Weights of a small transformer language model: rotary positions, no biases in attention or MLP.
MLP neurons of a small language model. Each row is named by its layer, matrix (up: input weights; down: output weights) and neuron, and shows model dimensions 80-271. Each number is 128 + 24 x the weight over its row's rms, rounded and kept within 0 to 255. Numbers have three digits each.
After each neuron's rows, "fires before" lists the tokens most often just after its 100 highest values on Wikipedia text that the model never trained on. A number after a token or word is its count.

L7.up1986:105102145119119169089165094086126138131112103129132073130154137156152140080082112129071151146119133143107142131174150125116147119138132109108130097114149169151129118134082146177084121111122156144118116127147129090130099132194144110146132111146185120138160167159132132103139136126130121093115140139092139145125161079091095109146154107127133145179105125148122071127132105135109096169141136110116091114121099112090125146099136091154147139117123166126137148126146142104143128154160108177098098114169076132098141103127154151101131109119124114068109141137140146097153145093143135121
L7.down1986:123126095139123123130072166136087181156147134147156175094130127113151155129165084145135111109162128176127126128120124131137137106113120102137107126095116146102142112097176111129139170160165121090115141138127100127140101153107109152141147174127114126106102140149131162132149146162130131104142119137148156129119115170130170144139118101130146133164113143143110116143111153124159132120069111147148112128121144125196158130114107164117098146134136148127094109144080143143158112105125155111138160148147153139132096137104126149109101115099126144177123136125111139116124119148127132120
fires before: ")" 36, "), " 13, ". " 7, ", " 6, ")." 5, ") " 5

L5.up1124:140164108082171135131137151102131119165116125147140125088092157150140127147088123177093166150096152150091109146172107108144144114094173103095102087137089118126116167071117138142132140118125127139172089135132119152136087145087135116105144112092114092130162115110110126127134059163163175104146146143129116144167111130106116075131127115136169109162150145057137107156144103109133141098085118159119151165150131137110119122098154080125115146130154107132137157149136137138110137136104121142138118116148140124092116129125140128143144163156126085139156168134176096133141102118153107159
L5.down1124:112159158144100176113108138124146145117109110119106118146130107066097094100124118108164092092142105149124192118126162110150120159195136127141123126099121123165127109128106150137094125189136125183074172154107123144121144161132115108091146170166152187152129134127089141134142190133098119129124104111136137145123097149103142140137136151073127168145110142152164168116096165157094136120152134130112125123145074159113167128110140112119109137100098115107148106108125119131161109087125147137118114127122116105179149109142125093142088134147167133106125127077133167126136105133118147157
fires before: ", " 22, ". " 15, "\n" 10, "." 6, "-" 4

L5.up861:129140186129119138084105125113153140119120143094122133152145126135159164134090132108131109131094147112126128175116122163135100169159111129128118130127143104156126133107122145118102138143118088106113136153117131099155123162098127131116124101119088086127148159173138125090119119123122096138099124087137092168121132129122081129159135169107081141121183131161069134126130134114160154134147121133125146062115131116130133137138131132110133118140149154126062128127115099142141160104134071136133126132125108139121118110086121108136123138172107105124073144138117115122087163107142132185
L5.down861:151126109100116122103140148136087126139136092103155124163164126120137146102103119108144127071159149106160153135141128104120123112092103189150112127086161114150136149121121157136088147093154106100120136124093105141129131188137143165116111160123140127103163113143047149141101105095135108111127133169160107111144116098122124101121155119083128094087162123121106120133137126146158117137145150123114150130164091150162113101092091070143154115130122150115140132176160139158142117152177080090117133105144091149117123109129115140124104101133175141147083137158137113100135149109157113144
fires before: "|" 32, "| " 29, "P" 5

L5.up1825:146145154112099137127113150186179142104152139113163110136108152120123159131114132165126138136148157148143097117100120131147122168172150116110084135166120137149118127139101127160159134080112113109120136128141133114076090156144131147173168166070096137143159107131120146135147101115108150086122122159143071114111158121112096135122110091111123157127154220105131126103130125115145105134154164098120140141084166163133138122140132125113123127139110148125155129133100134121078149129111137115138103107129146138157095112117112125155154130140142142084127132091173103131116145086148119120
L5.down1825:121090121168116134127105145171060139121138084123177136153108185202094124108142119149093104129125103120122155133157129151096151052093134132124152165102122079088113140095144128147158118135098116166128114112099111098126126136139141131144093151148123121135111108142140134158125131164158135174132126143145160107148164121157116087098157188151132114167145113128145154137103147168140158106117116114114131139145100110095115098134108125114170153090154138109126139127146111079119144116124128146103126134094144145148158155160145117092155135114154117130122117171174092125185146137092112128
fires before: "of " 35, ". " 9, "in " 7, "and " 6

L5.up1151:123111115111158123147106125133122115090119109104099136144128148121129119121131163156122138178157129139136086104145148135093122184099102130153115136173101158142127163143136140112119140170131164137132129136142136121174093162119137127163119159115151151128140149101090145139162126132139082148149100178099104126100115106119131161138162124120138109134117167127115092136111127157144100121124116134170121160137190086156097112185153178131099131103070076140096152108150114140110084107110116068135091123131150123095123099120103142122130128158105157122159096120118118128132119130136127092
L5.down1151:143162109115125129135101177125146125139138114091141128141118092117112143123125106120108169121133118136149105156145127091136151089140156137152117125103123090154159172115120143087148142061142115153135127100046136160091108136116135113176118152122133102098103140166105122131109113144134129144137176108116168117141098192139103109131123117120132145146109165149134140129137143159128186146092157156147116124119146115107108165098110124135130167110123133102189122133119127162120142116156080151120084141122121134137152156141144131142133168139155156127111132099171164093146080164129132144
fires before: "- " 100

L7.up1460:130151117109138153128141126110109130125131112077121125170123137143164096153075123161150137126083083179134080154115102101100119152138168133135116038096117161169140113106118105147131141137201116149130128123156135129147127128111155145084164122158140114123119175067114152115135143122155157114125121126129174150090087103103158143134135113117104134133130113129128149116134126106151181140046097102151154154184149151128138159162134139136081120101098128165101130127131140122104131094139130115113099131123108164142129118139158183113161128128162087135146119104182152117128111117122104110
L7.down1460:103115137161138149113113134183166119113157115145211141108141133105120111065120117168129112128141105174130152148138151134139135129123165107158110135111121127146111138113127097166124062142146144110123131111125108148098129199148092155152120103134129095138151127108152125131131130090161141099145124160153136122143123164137123153136132118144122113169140141136112136130146140099113136124172153135132112125131129125117162123157160120127136127141142144127085134115092118134118140115156128106179120141157123161113113121100120138144114117130123106141124124157173171130136149161131168128
fires before: "- " 31, "\n" 28, "\n\n" 8, ") " 4

L5.up1505:130106108099135110176126131164113113133150143132138085122093153108138122116091090101135131118142113171157146137176069135131149112107168150084146129162143169180179149133150094164129152155127145129151158132121150152175127141135091126135112111087118134118188104110112130152107162091161138142120106094092095084132084099097105133112156090137121108141140113099128109125129139105120180126154106106136145136134081160146154144148128134105131156134131145169125138094112161125125145119177128119100165096115105111106108139121149124145099088146130134143160108109112125139187129108164137169
L5.down1505:120179100107125088107117141129137138151075133122126125179114103142123100113134094180129133135156171142100108113141135142119147153165126133151099118103109142101158088176137158102117134093129089133125111083125123109125101117121150119130119144140149146134117149152118136157134137101149094153134120152145168127116122142141126142158095088113151104095104138109162097148137162190094088158124135153130131108141135132128127118151096147138134180114132092104108133120142153097107128146114174131141134130166097184138153105144132146133124131101123089130133129153105100130161118128105093162
fires before: "\n\n" 54, "\n" 5, "-" 4

L5.up712:117124109164127133148114109123137144144088117122178097121141165163155158129139135143099142093136108170111125148100153171106152100116126144102135081156116123130135154119123102156150111105157172130125137149161141116146127105125116134116125107096123120127102153136130158159132154124145078091120173107153103110149150129109129098107151136147167128161128148120157098125159159071131136110122074153094136127080137162125090101106102118130135089140137147116149167097143095129112153129097095176115129152124113095092130129121132143083112128142155103137133055171113138102128165153143126134
L5.down712:145096150151104142125115155139111109117164129086071173131136123127125151144104162106146096131129154171124154159116120100141122149115124122139061133101127096068144139136143152150126184161131093120083148121113114113125109125158161118102109134119127106150107131124124154097140121105143130170134134107151103124063164158129112142123113123129136125144105094160142171111132080128126081092135151109132139155130116131163164169106126113125104148145166142155111124141148117094104176136119111078127123132160134174115166147129133115134109147114123142137113140075136105128139141120115114103
fires before: ", " 48, ": " 13, ". " 10, "\n" 6, "." 5

L7.up875:084126152106101161137137121160084124133079166128150153156105107132151165075156163120115081112098162133128146139130111156098141105123158098135101133117152108124181102145095121111149092157110124090111127112120148127125143129145128185153129111172096122126136154153145117085127150155116135151186171107121143120109162117139066117129143121155135155144171111134106121160131108166175109159160108120117152098146169111134114111082083092154139155116134117131108119178131120136124174107148112127136062085122131102115155149122129119111135092114165153139134130124109109140134107122097087122
L7.down875:156104124142093131141125113135130149099148150146129104140123142155117134103139121136180091106135107107167157103146080107143086121124094126104136156130110178129093117145166088130101191116143101109096117137180152137082120132135153139112123142128125176160133146126128105095106179111144155099107110115170112060136150144099080091146150116165107108101116173159122148128125115115155116142142089112126118124177099101107164157151128162155136144166126138095116108143110143135141151158107122114097150072135121097156103174133132155135142156148121087117136200142116134121110100156153146098
fires before: "| " 25, ", " 13, "\n" 13, "October " 10, "September " 6, "– " 4

L5.up1900:109123072131129130145118148130140165105076120141156174097143143147172106117115146164103105109128100105164102113128140128070124127121130150145133133133161085165185119171112095115126134165119142119139157121169114115094137123087154141158164136132117113122144092110164126144118110147112076118153114182109113090136144125140160126114166121156124119075120136109125109116152153124119133115119116141148132157106154133132132132103129086119099118073117084172088150118158136129146138123130114135131122132146162156104124128148104121153100144141160152118148089135132113075121123115128149123
L5.down1900:170127167093117131094136117123139101099125172137108105140127119130115111140134141109098107123116087136114147145124137109117121178105150160134141155127134180098146132122134126138152087122098142118140162093131126145161114103177113089120099135162178118084144131108158123105125098127165162121071148103145103132137099110101116126133085118110125110139104144149110077127121138111112080157133122141102165114122111153123126137162140119114110134138139150094154135125066151127118170161102110090132112103180127171107126167133142105110149141136084129135151110155140079162130127166118154147
fires before: "= " 22, "=== " 17, "===" 7, "- " 7, "==" 7, "Career " 6

L7.up401:145153156135114109116118144118143125128127127140145114118155159120146144120091129124159125113175154132136073120150125131136116121145119171135109090146164120126160106185141131120111162170129092141124152111129149144109116122088129112131143124148134054137143131121185106143114141092100132112154119127130174140137122104106123130122183127088132085147152105132160146116145119080150095106100105140132107125122140088118094108155122155154126100078137122114144113072097147114139104092108105152137114087130125112130086139136161122138124090118129083079088076164120134148144139182138152164
L7.down401:108140138134101128143067100127110131164116139148118175162118131115117108115137125079137166110109110154098146118127128128125060104124112193118162101114068101137133111128123111093098126129115127130111115092151130124156120119163130092134147169161127140152111102155121157117132094122136137134142128125105163126164117135071132130112162089127086137142135100117107106064090130117114157155135144140141119078136111140123133114107109086121115099076095130112117107163150094052130146145112111142079147150134099128101132136118131119122166156086138134150113124144143128146156133132118093128
fires before: "| " 42, ". " 5, "be " 5, ": " 4

L7.up1265:133120136109160140149122105129148108128095167116145118180138054169135136137126116104129138109122158120111145102148106159103180202129126099112087169185130113142145089137115096162145123118086109134107106184136145111142135141147134102119130152093104165171122121137132134122130152114139130122130103205103094123101105142112146123125143143142133119102121131095099130093153113103148131121109117103141132160159163083151080135107072153151144150091119105111137136154156143125157108128122147097135096138111086147120146134140147137173139158115148113138118094141192160104127154147131123166
L7.down1265:172142152137188139100125104157138133134176145153156105160120139152107133139091136122152152135114146152083106095108118116138134150108126118131143143157126133159161120167142137148140125093131100132141109124121154149134135145172133083093139131127099105135146133129126158130121166115122137148096142091129111126120150171134142132087109160120159123118132146055126132103105130105126104114112139111136150113162152127087107131059133113120108091112140137105116111142124094147123124094158138106111131137080150156150143132061136117095129145137107149115126119092176151120194129118119122119
fires before: "\n" 80, "\n\n" 20

L7.up625:146106124121151090120113116079125100129138133138137134164156133097106078128138159118113158097127134113130124095113088123148163083134101094119120118103151152088150108096145138152167188148119131131108141138120131086102151142099132108128127145082137109156142126103122130160150131078156120143162128098141115157150176164119120167094146101127131121125151162125116124120139114106156097134115103070103155167130124116101121155137170082099090151117139138092144156150127112125131135080134159130171095212114163101125106098123111091134140127119119111122109104127119157139114113090166103117
L7.down625:102117136169132112167153126145156114164137107129095149140103154172155154144131095097133104159170150114164123140114167114106159146122145147110115126140135148153160135115119116123144094118157102125137138136106138162141085075159088118110087088147103122087119135136085162089095097137135099142126170133101152099160109106154146166151103129109161133145093119094083148096114117132113078170131136121115125097138092142123139166126100143136161122122170122136137087128139162112159169136166112127110153104122152134155131135135136120105136080120140092154153132115135096129166143173154147147
fires before: "by " 25, "with " 10, "and " 10, "in " 8, "to " 7, "for " 5

L7.up2291:142158118102139120130151144125134179119138100138120114174115171165128136135117092141152129133080086109125184110117103111140148122165152098103102114148129109135129139156095146160185131148139161110111099132102141169127106152096142139086127137124156111116164127109162137172139130126130134149148133176110153143121121159147127073145129148123110160138094084151129143159127169140138154167144133087110124101135161114148118167113119116167115111139133089103113119154086140131137143128131109108148089142113194131163164116134114121140155136177113156169120134139119165133116104120098097129
L7.down2291:100127158166087124109151093159153137118133152110125126120106096102100140130114154075146107113133119174160134117151126141168117152107117108134130127167077144099138107152129110083107106140077102135149128132132130186116130124131102161148158116136118116126132108124133118129164158115166106114101150091143121128120129091103161132093092135140128103150099097099125131183145112125126126160079148139100194092123135139144123207122126123091101135119142205135129140117157132146136129102132140116119102156144150163116158124141130109155111113145095096126136151092141140132129130139109100102
fires before: "| " 27, "+" 20, "−" 6, "ino" 4, ", " 4

L5.up2085:118119200124129112167178092095122134139144150088145147115094125133128129155078171136111145133115173114141130151188128155132121145115131133116134115109088135140096145133151098104108123122138128129159129135127130134135120112143124103155144130116136121134148108100093137134172103113123149146124099125115133142146136211162110174168134103142145118114143172154147084139134102136122106110128117126153099152150113134082168108095127107118135118128138142164136101174121150101133159095103081184091123134121141150133146129063095122131121107178153154133125115147077141146106132101131141163
L5.down2085:132131138134142150161120109166147111148131070166084154151143116169136167105165142124107118108152099123096171130077158112152160112151106121107182107117145132113139085168153123110106137108083141110085112142139114150117152143114112117077103136125130147134081153148098158122089126135122144082128127100088160121122153102096113148104091118148109154157101151146147143142107145138170151102130117155098115147110142121095140148191103122133181093120094101150122124116152192173124182148141154088139097122135121092176115114110138180134133168100073082117123146155132153153149115122150120150
fires before: "| " 57, "|" 7, "– " 5